config.yaml
activation: "geglu"
bias: "none"
lr_head: 0.00773
final_lr_fraction: 0.0
MLP neurons of a small language model. Each row is named by its layer, matrix (gate and up: input weights) and neuron, and shows model dimensions 16-79. Each number is 128 + 32 x the weight over its row's rms, rounded and kept within 0 to 255. A neuron's up and down rows have the sign that makes its largest values positive.
A block is one neuron, or neurons of one layer that tend to fire together. Before each block is what it responds to, as a language model described it from the Wikipedia text at the highest values.

Responds to: Post-subject auxiliaries and adverbs. Words right after a sentence's subject, before the main verb: auxiliaries (has, had) and adverbs (only, not, also, historically), as in "Buika has not toured".
L5.gate27 [169 142  84  90 153 100 197 150 141 152  97 114 134 110 168 150 151 115 141 143  47  72 119 121  81  98 148 105  74  80 142 141 123 111 137 142 135  94 104  50 127 173 164 132 148 160 111 123 139 163 165 148 117 134 135  88 131 147 120 148 141 109 105 136]
L5.up27 [180 130 150 145 142 105 124 106  68 145 144 129 156 107  82 185 126  81 129 138 137 132 142 130 127  74 157 164 108 178 139 134  94 115 149 101 138 138 142 132 199 127 111 151 185 107  77 135 191 138 132  91 156 103 120 138 118 178  90 169  92 114  79  84]
L5.gate161 [ 31 121 163 169 111 144 154  53 140 153 113 126 194 137 167 147 170 148 143 146  89 111 104 115 104 107 194 105 148 128 170 148  87  97 125 140 123 105  86 120 153 167 146 147 159 150 112 151 112 135 136  82 138 130 105 140  52 122 107 138 170 133 157 104]
L5.up161 [160  94  96 106 127 104 167 120 175 127 140 146 118 175  99 152  87 102 166 102 146 121 104 123 176 155  93  69 125  97 149 158 157  93  94 133 151  81 137 146 186 123 142 193 177 148 144 107  86 151 110 154 137 160 171 166 182 136 183  89 171  97 149 166]
L5.gate252 [137 120 158 156 126  66 128 117 106  71 196 162 157 147  92 159 138 142 128 130 155 117 147 181 140 159 137 143 119  55 164  69 108 151 158 176  92 107 128 101 111 126 129 123  71 137 139  78 133 132 122 120  93 110 139 163 132 180 109 156 108  93  58 169]
L5.up252 [155  97 127 123  87  53  76  95 113 161 192 158 161 186 101 146 137 119 119 112 124 117 126 128  99 147 169 107 129 145 104 173 139 105 141 126  61 112 116 137 123 165 170 158 103 131 192  78 129 156 195  98 130 128 156 131 175 154 174 121 174 124 156 127]
L5.gate282 [143 133 155  78 155 118 185  47 145 135 125 156 159  95 167 113 131 114 172 168 107 108 146 147  86 125 159 146  63  70 111 176 123 100 107 123 174 162 173  92 126 145 144 173 153 124 165 139 141 154 126 121 148 153 110 158 123 161 105 158 105 122  84 115]
L5.up282 [128 161  89 122 108  96 129 116 153  96 117 127 124 121 142 202 178 103 118 151  90 115 153  61 148 115 133 134  78 139 131 154 128 109 121 104 146 190 108 124  88 150  82 139  95 100 106 150 176 161 134 156 129 154 102 157 145 128 123  77 189  81 209  89]

Responds to: Wiki heading equals signs. The second "=" in a Wikipedia section-heading marker, opening or closing the title, as in ==History==, ===Batting===, == Books ==.
L7.gate405 [101 186 139 118 181 146 136 114 165  62 106 152 125 101 128  85  85 155 120 156  92 104 128 157 158 210 139 163 102 173 101 192  71 143 100 139  83 175  87 135 129 143 160 125  93 174 165  84 106 123 141 174 104 116 152 152  88 174 128 128 105 168 153 101]
L7.up405 [140 151 162 145 132 130  81  65 126 153 142  67 162 134 105  45  85 118 142  88 105 120 126 158 102 112 134 124  90 148 181  90 211 136 155 184 107 120  96 116 191 129 169 173 121 115  38 141  97 189 179 149 113 120 140 180  93  99 113 162 134 158  88  75]

Responds to: Segment-initial word fragments. First token after a boundary: the "=" opening a heading after a blank line, letters after abbreviation periods (i.e., L.A.), quote or parenthesis openers.
L2.gate2 [107 127  91 123 119  93 159 173 124 133 107 112 184 132 149 212 163  90 171 177  84 138  72 123 134 113 197 102 112 123 124 119 109 115 156 129 172 105 153  91 222 160 150  81 123 159  86 173 111 123 129 121 137 158 114 179 114 122  76 155  74 150 102 100]
L2.up2 [114 131 105 119  97 132 185 138 192 119 166  92 112 184  94 127 115 119 171 123 102 144 112  92 173  91 164 137  73 147 135 124  95 180 124 131 138 123 132 137 115 102 147  35 101  92 137 128  84 117 165  88 136  91 104 169 156 103 127 190  85 160 138 149]
L2.gate16 [ 81 145 130 152 159  95  85 116 127 156 109 160 157  59 150 146 102 137 147 127 115 150 136 140 162 134 139  93 103  60 138  80 105 137  63 122 150 150 129 114 120 160 112 158  70 165   3 156 119 107 112 103 146 168 132  86  89 157  90  79 106 151  48 119]
L2.up16 [102 129 165 141 149 159  67 108 138 183 108 155 148 108 123 155 121 214 121  37 121 148 126  92  94 104 171 142 176 122  97 164 133 175 138 113 124 111 151 134 106 113  82 133 151 131 114 140 138 147 138 118 125  71  88 142 138 129 130 123 199 177 124  49]
L2.gate53 [118  68 123 169 140  93 130 101 212 133  93 142 126 121 154 113 137 103 139 125  95 119 126 105 133 133  98 103 142 107 165  94 122 111 111 176 154 114 182 141  85  58 180 175  63 157 134 120  61 121 154 122 179 177 191  98  78 134 145 129  49 149  90 153]
L2.up53 [131 103  82 176  99  72 133  97 189 158 114 154 181 132 114  89  72 141 116 124 158 133 208 100 121  63 117  97 114 139 162 117  93 233 103  88 114 103 148 137  55 129 115 141 157 157 116 124  55 153 134 111 175 111 168 143  91 104 134  99 138 153 160 173]
L2.gate158 [130  84 122 121 126 154 110 127 169 133 122 171 158 118 151 116 140  77  94 113  88 145  95 210 150 106 131  90 132 115 126  72 110 112  99 108 168 107  93 127  99 141 112 126 109 178 132 187 118 105 175  72 109 191 103 154 153 173 142 174  25 127 114 197]
L2.up158 [176  48 120 172 107 179  97 117 148 101 135 126 141 146 135  73 100 161 128 164 110 158 109 162 159 110 143 163 106 167 106 175 152 111 153 102 113  51 160 138  98 177 180 152 204  98 141 160 108 127 103  95 129 139 137 192 134 164 120 177  93 157 229 149]
L2.gate168 [126 124 142  97 144 109 120  95 165 103  98 164 205 140 183 151 155  76 117 114 130 101  70 129 140  87 173  32 102  94 114  93 122 132 156 147 137  70 159 129 152 143  93 122 105 183  89 112  72 107 139 138 136 136 188 161 128 105 121 132  86 129  81 131]
L2.up168 [142 132  80 167 196 107 140 117 141 151 133 140 151 120 113 104 113 150 139 137 122 121 182  97  96  99 116 120 166 162 124 107 155 155 154  82 153 107 157 144 147 186 108 173 145 152 143 157 151 152  61 181 117 109 178  95 113  87 137 140 153 137  95 114]
L2.gate170 [123 106 137 118 119  59 149 130 177 139 105 185 153 120 128 154 134  90 122 127  82 157  92 175  70 191 139 100 137 170 216 142 136 185 109 149 110 150 139 148 112  84 118 123 195 185 166 147  87  76 135 133 116 186 182 130 156 108 128 109 130 164 149  91]
L2.up170 [136 117 136 155 162 130  70 150 161 128 106 165 158 152 196 105 159  69  46 174 136 126 158 132  97 164 158 100 163 102 133 140 121 144 133 133 131  62 145 110 116  67  87 106  93 148 156 143 164 140 113 101 129 147 145 118 126 109 232 193 105  60 120 178]
L2.gate200 [103  88 166 133 140 135  96 132 168 142  93 152 219 155 130 182 139  93  98 133 136 142 117 124 187 145 118  70 203 107 143  44 121 169  81 134 124 100 157 145 140 108 107 132  81 148 150 113 101  83  60  94 110 175 131 115 120 160 166 188  80  97 143 149]
L2.up200 [ 99 118 178 100 116 112 121  59 223 126  83 152 164 100 135 102 108 115 130 115 135 112 143 137 118 169 121  86  55 105 119  77 105 162 147  81  97  68 178 101  90 124 143 145 129 115 161 121 130 142 108  90 181 157 102 147 130 129 150 134  80  99 177 197]
L2.gate217 [128 125 140 157 142 148 168 133 166 181  76 114 200  65 197 156  99 161 140 162  99 148 100 102 116 148 169  86 153 120 156 122 154 129 156 144 132 132 140  97 126 133 126 194 128 141 136 153  93  81  96 134 126 187 138 150 114 196 111 145  76 146 139 129]
L2.up217 [163 195 163 108 153 116 117 116 136 189 108 128 190 113 156 150  92 129 172 123  92 153 179  70 138 135  95  93 146 124 134 129 106 186  65 125 142  46 151 115 155 114 133 123 128 156  92 123 150 116 117  99  83 210 160 132  89 195 169 148  74 104 161 177]
L2.gate221 [156 107 105 132 143 101 115 140 137  75 142 127 191 110 151 154 160 146 116  34 133 119  87 126 153  91 139 151  79  75 174 139 131 126 188 170 117 132 163 141 108 187 160 109  96 144  39 125 158 156 146 113 134 147 142 130 103 169 171 164 113 117 140  78]
L2.up221 [136 140 127 173  66 105 101 114 113 171 119 105 136 151 144 136  89 185 199  98 153 184 140  79 102 170 157 192  98 150 187 136 153 131 122 140 127 149 156  90 129 183 157 113 158 139  78 203 172 143 136  99  55 110 138 127 143 168 139 133 139 140 170 134]
L2.gate233 [ 45 123 161 184 172  82  81  80 159 166 101 136 164 106 139 169 168 121  77  74 127  93  65 124  84 131  77  88  84 117 134 146 154 122  86 129 171  90 136  92 129 111 177 115 131 111 100 128 146 118 148 125 110 175 183 118 182 124  66 130  93  71  79 102]
L2.up233 [ 73 143 196 149 113 104 115  63 198 179 125 104 115 118  77 173 144 143 142  62  95 142 109 120 145 145 104 127  76 158 104 153 107  92 110 126 193  52 112  94 142 103 134 108 175 137 142 134 144 110 180 149 121 134 212 165 135 111 151 102 190  69 120  93]
L2.gate240 [ 74 128 148  90 133  97 107 152 123 102  85 154 206 121 214 128 174  88 141  99  75 128 101 126 131 110 145  82 159 112 188  35 122 138 144 156 119  80 129 108 126 150 123 103 118 184  93 176 112  77 131 142 105 156 132 112  88 125 126 173  87 140  75 144]
L2.up240 [183 170 129  94 140 138 131 132 137 118  78 125 139 124 153 127 149 127 113 102 112 159 154  93 118 161 104  81 156 182 155 148 155 143 107 169 131  58 178 119  88  55 144  75 180 179 187 140 132  92 131 101 149 166 142  69 108 118 169 142  85 130 113 119]
L2.gate250 [104  79 119 157 135 161 132 134 114 141  64 133 127 166 113 104 136 125  95  67 167 154 129 113 121 164 172  64   0 105 150  82 125 132 133 143 130 157 146 119  90  85 136 185 121 103  76 144  52 135  89 116 102 185 114 151 133 236 168 117  91 100 127 143]
L2.up250 [115 115 115 117  85 133 165 199 168  85 191 101  97  82 165 151 124  68  89 163  94 131 131 148 159 100 160 179 102 102 129 130  77 168 150  85 108 151 117 112 132 124 122 151 146 131  92 130 164  79 138 140 170 154 114 103 137 207  99 115  97 128 144 167]
L2.gate258 [143 119 134 111 147  97  82 144 166 158 148 167 146  95 126 189 103 120 150 136 100 145 113 150 149 136 100  92 187  79 105 106  86 113  96 162  70 165  75 144 207 146 119 129  52 139  46 138 154 147  87 147 152 169 105 113 104 136 114 135 120 141  75 138]
L2.up258 [146 156 128 119 134 119  91 153  96 185 124 133 124  93 143 108 119 150 167 188 136 162 147 154 140 164 148 117 165 148 117  98 105 161 131  75 134 154  89 130 204 235 143 119 152 110 107 147 160 101  89 123 104 120 108 161 105 149 136 118  78 151 117 134]
L2.gate277 [131 137  93  96 150 103 102 144 172 109 164 109 139  81  99 126 140 148 179 150 128 110 132  59 128 173 100  69 144 124 136 134 116  62 159 119  80 108 117 131 132 135 151 144 125 141 108 131 117 183 139 148 104 154 176  98 116 112 167 166  85 160 163 110]
L2.up277 [ 99 146 166 168 132 129 117 112 236  93 121 115 119 226 153 102 122  86 132  85 156 113 102 180 186 161 156 110 125 144 163 114  77 121  58 197 105 159 108 137  68 146 149 119 139 141 134 148  62 138 123 119 173 128 134 102 119  64 138 136 109 127 116 172]
L2.gate312 [187 155 122 154 129 155 103  81 120 119  76 242 155 114 107 139 122 170 120 106 137 161 123 170 140 147 137 134  79  85 168 134 114 150 130 180 153 117 163 116 133  82 122 117 138 116  45 116 153 121 124  59 173 179 141 159 130 135 116 145 100 106  94 110]
L2.up312 [122  45 120  76 104 163 130 144 105 143 134 148 132 101 117 121 198  68 111 143 178  89 216  99 132 165 129 126 158 156 139  95 128 145 162 136 159 167  87 136 168 118 149 160 155  90 168 124  75 108 129 134 118 130 110 149 149 137 146 133 114 147 126  61]
L2.gate333 [115 138 168 105 163 133 116  92 187 109 133 164 158 111 177 111 173 137 126 105 106 169 129 176 118  93 122  88 176  92 119  66  62 123 147 124 168 164  88  88 179 187 157 136 115 183 107  95 104 126 155 111 118 166 140  67 131  99 129 150  66 149 143 157]
L2.up333 [112 126 148 119 105 164 128  97 141 113 137 141 131 125 105 117 163 105 106  83 140 112 144 155 108 121 144 165 120 119 170 100 146 139 178  83 155 185  65  91 119 210 153 101  68 120 184 103 139 111 194  89 149 118  86 101 193 148  92 165 145 160 165 172]

Responds to: Start of main clause. First word after a comma-closed lead-in, usually a subject pronoun (In 1894, he; when they); also the state in "Sarasota, Florida" and "is a".
L2.gate3 [158 144  97 159 115 121 160 149 171  82 112 176 158  45 115 122  90  94 101 114 165 156  43 157  74 144 121 136 126  98 113  83  98 161 201 149 140 116  89  82 149 130 153 145 147 161 106 134 121  83 121 125 160 211 170 112 124 121  62 166 125  96 105  51]
L2.up3 [138 107  96 157 104 205 112 140  65 142 193  87 123 110 123 194 144 123 100 117 201 112 125 118 137 115  93 184 125  97 187 116 161 116 145 100  55 113  91 131  89 178  91 121 161 155 127  98 182  86  74 168 141 185 138 170 131 129 119 114 146 127 146 185]
L2.gate27 [ 90 125 156  74 129 123 114 177 129 180 161 171 105  85 168 112 145  86 112 170 135 133 122 149 107 152 168 152  91 144 145  95  85 197 122 146 121 175  90 106  98 155 131 158 144 101 100 155  95 164 134 158 131 138  93 136  81 130 124 158 135 192 134 167]
L2.up27 [109  78 100 149  97 166  83 125 113  99  81 136  64 202 176  95 134  90 177 148  96  91 103 144 106 136 168 128 120 121 210  79 111 143 148 171 202 134  94  89  71  98 128 186  94 133  86 121 126 135  76 143 197 114 182 171  85 138 124 104  81 108 143 125]
L2.gate70 [156  70 125  85 145 138 157 152 164 128 130 120 206  78 113 153 166 112  79 100 155 140  89 190 104 186 127 107 119  81 118  53 125 152 145 115 148 143 123 114 139  72 146 116 120 170 139 155  66 114 121  74 121 148 136 147 141 134 150 147  96 135 112 184]
L2.up70 [154 115 185  77  98 115 167 154 211 154 112 124 112  60 106 131 136  95 121 163 129 164  82 186  70 193 152 166 104 195 113 108 144  91 165 160 168 158 122 140 138 100  87 152 179 120 163 157 121 140 163 107 129 130 124 166 123 110 238 186 110 171  98 139]
L2.gate73 [133 160 138 161 132 113 179  65 134  97 140 178 112  82  97  95 133 131 101  98 127 154 141 192 149 149  96 167  60 123  94 135 128 146 196 136 108 160  47  90 100 170 103 105 127 123 129 134 116 123  98 116 107 139 123 119 117 137 110  99 112 116 142 124]
L2.up73 [133 159 136 158 113 115 135 114 157 105 126  79 151 126 148  98  85 115 180 139  91 126  73 138 119 129 197 129 111 159 114 176 113 146 148 148 185  86 139 161 177 118 140 160 130 118  94 124 116  80 163 103 158 109 104 145 146 152 202 154 170  97 148 226]
L2.gate118 [125  83 104 134 141 124  95 135 137 107 159 109 148 107 129 152 182  66 130 116  90  96  63 147  64 155 224 124  82 152 102 131 143 117  71 158 153 117 185 135 176 112 187 165 136 180 128 110 115 145 142 156 129 116 161  92 112 164 170 126 112 213 123 140]
L2.up118 [156 166 187 120 119 181 150 141  96 142 179 174 133  82 109 154 143 129 100 149 178 138 154 142 193 113 141  65 112  96 143 119 138 206 128  78 104 141 127 132  84 177 116  72 153 178  97 112 133 133 166  58 104 139 140 125 198 113 182 126 100  96 115 141]
L2.gate119 [110 173 135  91 148 122 113 148  83 138 112 158 156 122 197 115 137 140  96 203 126 146 132 127 126 179 152  90 120 102 132 132 166 158  82 134 116 139 135 131 186  91 150  97 102 100 134 174  76  98 146 119 153 144 100 122 154 132 171 167 106 114 140 162]
L2.up119 [180 129 104 125 147 149  97 104 121 119 114 100 142  88 172  83 156 124 137  99 108 136 148 148 125 140  90 140 190 127 102 107 155  75 132 146 101  83 148 144 202 168 159 136 179 123 161 103 170  96 129 150 177 152 111 105 128 179 138  76 145  64 141 131]
L2.gate128 [ 98 141  66 140 144 130 118 138 157  63 123 156 180  99 159 170 123  97  94 104 133 123 117 148  84 141 164 132  63  94 125  98 106 182 159 168 155  90 163  29 148 138 129 159 151 163 113  82 118 120 126 135 146 207 142 173 150 160 174 195 126  71  99 134]
L2.up128 [137 144 120 111 116 178  72 158 113  87 116  68 122  71 130 153 131 129 115 124 124 118 151  94  92  99  64 121 164 111  94 150 119  99 103 140  69 113 143 100 185 159 149 138 129 121 160 180 126 206 173  83 157 189 102  94 139 110 219 144 175  79 164 138]
L2.gate167 [148 185  60 136 165 113 115  82 149 120 134  79 110  95 136 151 164  88 124 107 117 137 157 213 159 117 158  41 134 156 102 132 117 116 161 130 126 144 119 108 150 132 181 120 106 145 137  95 107  73 115  80 117 194 119 128  84 135  63 153  64  94 136  83]
L2.up167 [166 137 141 172 120 202 185 197 127 122 186  63 114  58 115  72 125 118 111 115 129 130 103 119 107  96 131 128  82 122 109 107 123 131 153 137 140 160  85 101 184 129 116  47  89 108  93 144 169  95 151 100 126 152 162 153  59 159 118 155 150 128 144 126]
L2.gate205 [124 152  72 157 153 116 143 105 154 117 169 124 178 120 118 161 126  38  90 146 132 142  81 144 120 116 144 140 183 132 123 117 166 138 148 122 104 159  66 105 154 167  98 135 113 157  80 183 119 164  82 161 106 123 148 124 114 122 172 128 142 121 154 103]
L2.up205 [157  90 111 155 107 100 151 149  84 142 108 109 131 117 104 127  99  58  76 125 186 133 165 179 108  95 164 133  76 134 144 119 177 120 145  66 108 161  74 113 193 154 143  64 171 119 141 100 136 129 108 109 153 159  86 136 160 125 192 115 144 122 190 114]
L2.gate231 [101 145 150 158 168 135 100 139 207  23 164 175 143  90  87 113 125  97  84 121 190 132 150 140  84 128  81 155 182 130 139  75 135 146 184 120  46 179  45  99 120 126 134 105  97 167 148 127 136 136  98 102 162 154 164 132 187 118  88 161  94 135 157  91]
L2.up231 [123 134 132 114 185 135 131 154 135  99 187 141 162 146  72 155  88 103 102 109 175 130 160  69  76 103 153 125 134 116 127 128 140 159 177 127 140 129  95 131  74 190 143 157 158 106  99 117 125  85 165  93 133 163 137 127  98 132 151  94 137  60 146  95]
L2.gate260 [133  82 155 124 119  39 119 131 188 145  83 174 240 143 137 124 136  76 109 143 129 173  72 160 122 164 153 135  87 119 187 145  83 178 173 135 176  56 152 147 111  90 125 142 157 116 144 111 111 117 144 141 181 178 113 132 152 170 149 154 115 149 148 171]
L2.up260 [155 113  73 106 120  96 136 104  91  88 200 110 133 157 178 130 132 121  81 112 121  68 140 112 139  97 152 147  79 102 107 152 124 109  52 126 118 157  83 176 154 140 113 113  88 136 118 109 128 148 118 121 152 141 154 114 190  79  74 123  97 134 145  47]
L2.gate264 [ 83  86 136  98 152  95 109 108 130  91 110 152 172 116 189 121 146  92 110  83 100 159 135 137 139 170 124  80 114  44 204  62  98 179 146 134 138 114 170  76 152 108 153  92 111 235 159 114  63 156 162 128  98 174 105 109 124 121 154 138  97 115 128 138]
L2.up264 [155 153 168 164 114 108 116 161  95  84  82 104 130 140  98 160 125 164  64 132 199 165 137 121  85 115 154 152 106 130 100 116  76 109 170 193 101 111  98 101 132 136 100  89 170 139 142 101  82 204 136 106 100 176  85 202 109 102 138 107 150 102  90 134]
L2.gate309 [166 149 131 125 114 112 146 135 133 100 118 174  95  78 157 155 129 107 124 159 175 161  90 142  83 183  96 176  98 166 121 126 129 134 136  84 127 148 118  63 105  75 159 137 117 119 137 111 129 189 135 126 105 164 157 204 165 149 111 190 141 111 115 107]
L2.up309 [ 76 130 161 124 125 120 126  70 132 135 180 146  58  76 157 106 116 114  97  95 182 135 139 161 122 114 148 167 155  78 147 175 186 112  58 128 140 125 150  95  68 135 139 160 156  67  76 146 133 107 115 143 164 111 166 133 101  77 133 119 172 123 126 142]
L2.gate313 [158 169 134 113 145 121 190 107  86 130 103 164 173  96 134 160 184 124 132  91 109 123  47 141  61 156 234 109  83 120 142 147 105 120 135 192 106 108 118 130 116 120  97 111  91 181  79 155 105 110 162  96 155 188 206 120 134  94 122 132 171 132  98  70]
L2.up313 [168 149 155 117 106 102 180 166 114  61 133 127 188 103 107 177 130 147 105  66 151 130 103 113 103 159 124 167 135 141  79 135 130 164 189  91 115 124 160 112  93 110 178  94  86 145 139 125 171 142 146  77 116 196 163 127 117 118 105 130 141  88 141  93]
L2.gate369 [128 119 125 138  99  60 178 144 118  79  74 161 154 116  90 153 137 109 159  98  51 135 105 132 174 130 125 130 100 130 156  96 103 155 138 132 192 156 130 127 128 135 117 144 109 168  69 142 141 143 120 111 173 223 168 133 159 131 103  74  98  85 160 137]
L2.up369 [180 190 132  99 131  77 205 118 130  95  85 120 100 175 142  99 115 123 105 102 116 120 129 123 149 105 104  75 146 181 133 109 133 135 125  75 130 128 105 168 130 116 120 137  83 126 137 145 152 180 151 115 148 107 177  84 163 114 156 133 139 116  62  37]
L2.gate383 [122 124 138 166 126 142 121  93 146  94 141 137 157  94 129  77 124 151 175 123 171 121 134 159 109 146  80 179 127  91  94 134 106 163 131 122  89 132 130 136 105 103 118  81 107 143 105 141 148 152  99  54 120 186 156 124  96 155 122 145 103  80 160 117]
L2.up383 [ 69  79 121  97  94  99 145 164 136 104 120 104 210  41 184 134 125 118  95 110  99 130 160 188 117 137 171 126  96 151 157  93 151 163 197 100 147 134 131 157 167 121 136 183  97 125 138 146 141 145 156 108  94 193 153 124 162 140 118 107 137 102 143 106]

Responds to: Wiki section-heading opener. The first = of a wiki section heading right after a blank line, such as == History ==, == Early life ==, === Goalscorers ===.
L5.gate109 [119 125 157  87 170 123 144  92 160 101 113  87 162  97 178 152 179 112 120 112 120 110 107  37  84 168 149 145 166 114 139 112 124 104 118 216 118 182 128 111 211 141 114 113 109 115 101 154 133 144 117 152 124  83 102  99 116 141 161 104 122 133 104  56]
L5.up109 [ 78  99 108 130  87  90  71 166 181 165  86 137 157 140 130 158 140 176 117  69  92 140 140 151 172 179 154 165 178 174 114 148 107 150 150 133 170 168 149 139 157 203 108  92 109 113 123 157 135 137 110 163 136 108  75 164 117 176 145 169 123 163 160  97]
L5.gate214 [108 115 148  84 178  99 156 131 119 170 122 137 191 177 174 124 120 102 179 108 136  93 130 143 170 170 155 145 165 128 154 118 127 141  92 167  92 111 160 151 111 125 177 156 145 128 121 154 143  90 140  56 146  96 106  86 114 136 163  71 147 140 121 189]
L5.up214 [134  89 183 106  81 162  98  91  83 130 102 150 106 114 129 116 133 137 201 138  71  87 161 145 130 153 120 165 144 161  95 177 108 147 150 164 122 101 130 159 143  92 171 139 135  85 135 157 157 132 121  91 102 125 125 114 203 119 114  97 135 134 129 163]
L5.gate274 [109  80 148 157 132  89  89  90 144 181  53 142 127 157 174 144 166 119  97 121 153 113 122  78  83 151 183  74 155  81 112  94 117 150 140 111 113 171 132 101 145 143 158 153 120 124 144 147  89 177  85  59 244 157 108 162 107 118 129 152 135 205  93 110]
L5.up274 [141 171 157  79 103 152 166 138 109 156 124  91 118 140 178 104 121 101 176 128 105 150 117 121 191 113 142 102 105  65 127 102  74 128  67 167 152 112 125  90 154 118 156 131 115 198 118 114 162 118 116 111 143 157  77 103 126 163 149  81  54 119 106 127]
L5.gate285 [132  83  86 110 154 160  95 137 166 177 114  91 120 168 134  88 157 146 144 186  51 145  94 175 124 173 112 114 138 157 125 132  56 124 136  74 108 186 139 126 100 154 107 141 132 190 108 111  40 135 108 142 200 128 153 139 165 161  87 107 138 138 142 111]
L5.up285 [144 161 127  85 134  86 118 132 159 121 115 142 166 148 130 120  92 103 148 144 166 117 126 139 139 124  92 179 120 114 140  80 125 161  75 182 181 174 125  91 128 154  98 132 130  65 103 186 148 149 157 162 118 107 151 132 180 188 211 137 107 107 159 111]

Responds to: Indefinite article "a". The indefinite article "a" (sometimes "A" or "and") opening a noun phrase mid-sentence, often after a comma, "as", "of" or "by", as in "as a young man", "one of a number".
L7.gate126 [105 106 142 136 134  94 156 102 144  82 132 138 190 134 169 170 193  86 189 114  91 105 106 123  75 104 209 158 110 116 117 129 118 112 171 181 159 128 160 135 160 119 108 136 112 114 103 118 109  87 134 187 159 170 154 101 146 101  89 217  73 110  88 116]
L7.up126 [128 122  87 153 208 143  91 131 138 149 172 105 161 130 128 142 112 179 154 119 143 159  91 144 132 172 134 117 161  93 143 128 173 156 116 105  93 130  94  74  36 104  63  73 158 127 163 104 189 134  51 147 107 170 191 145 124 112  76  96 112 101 151 164]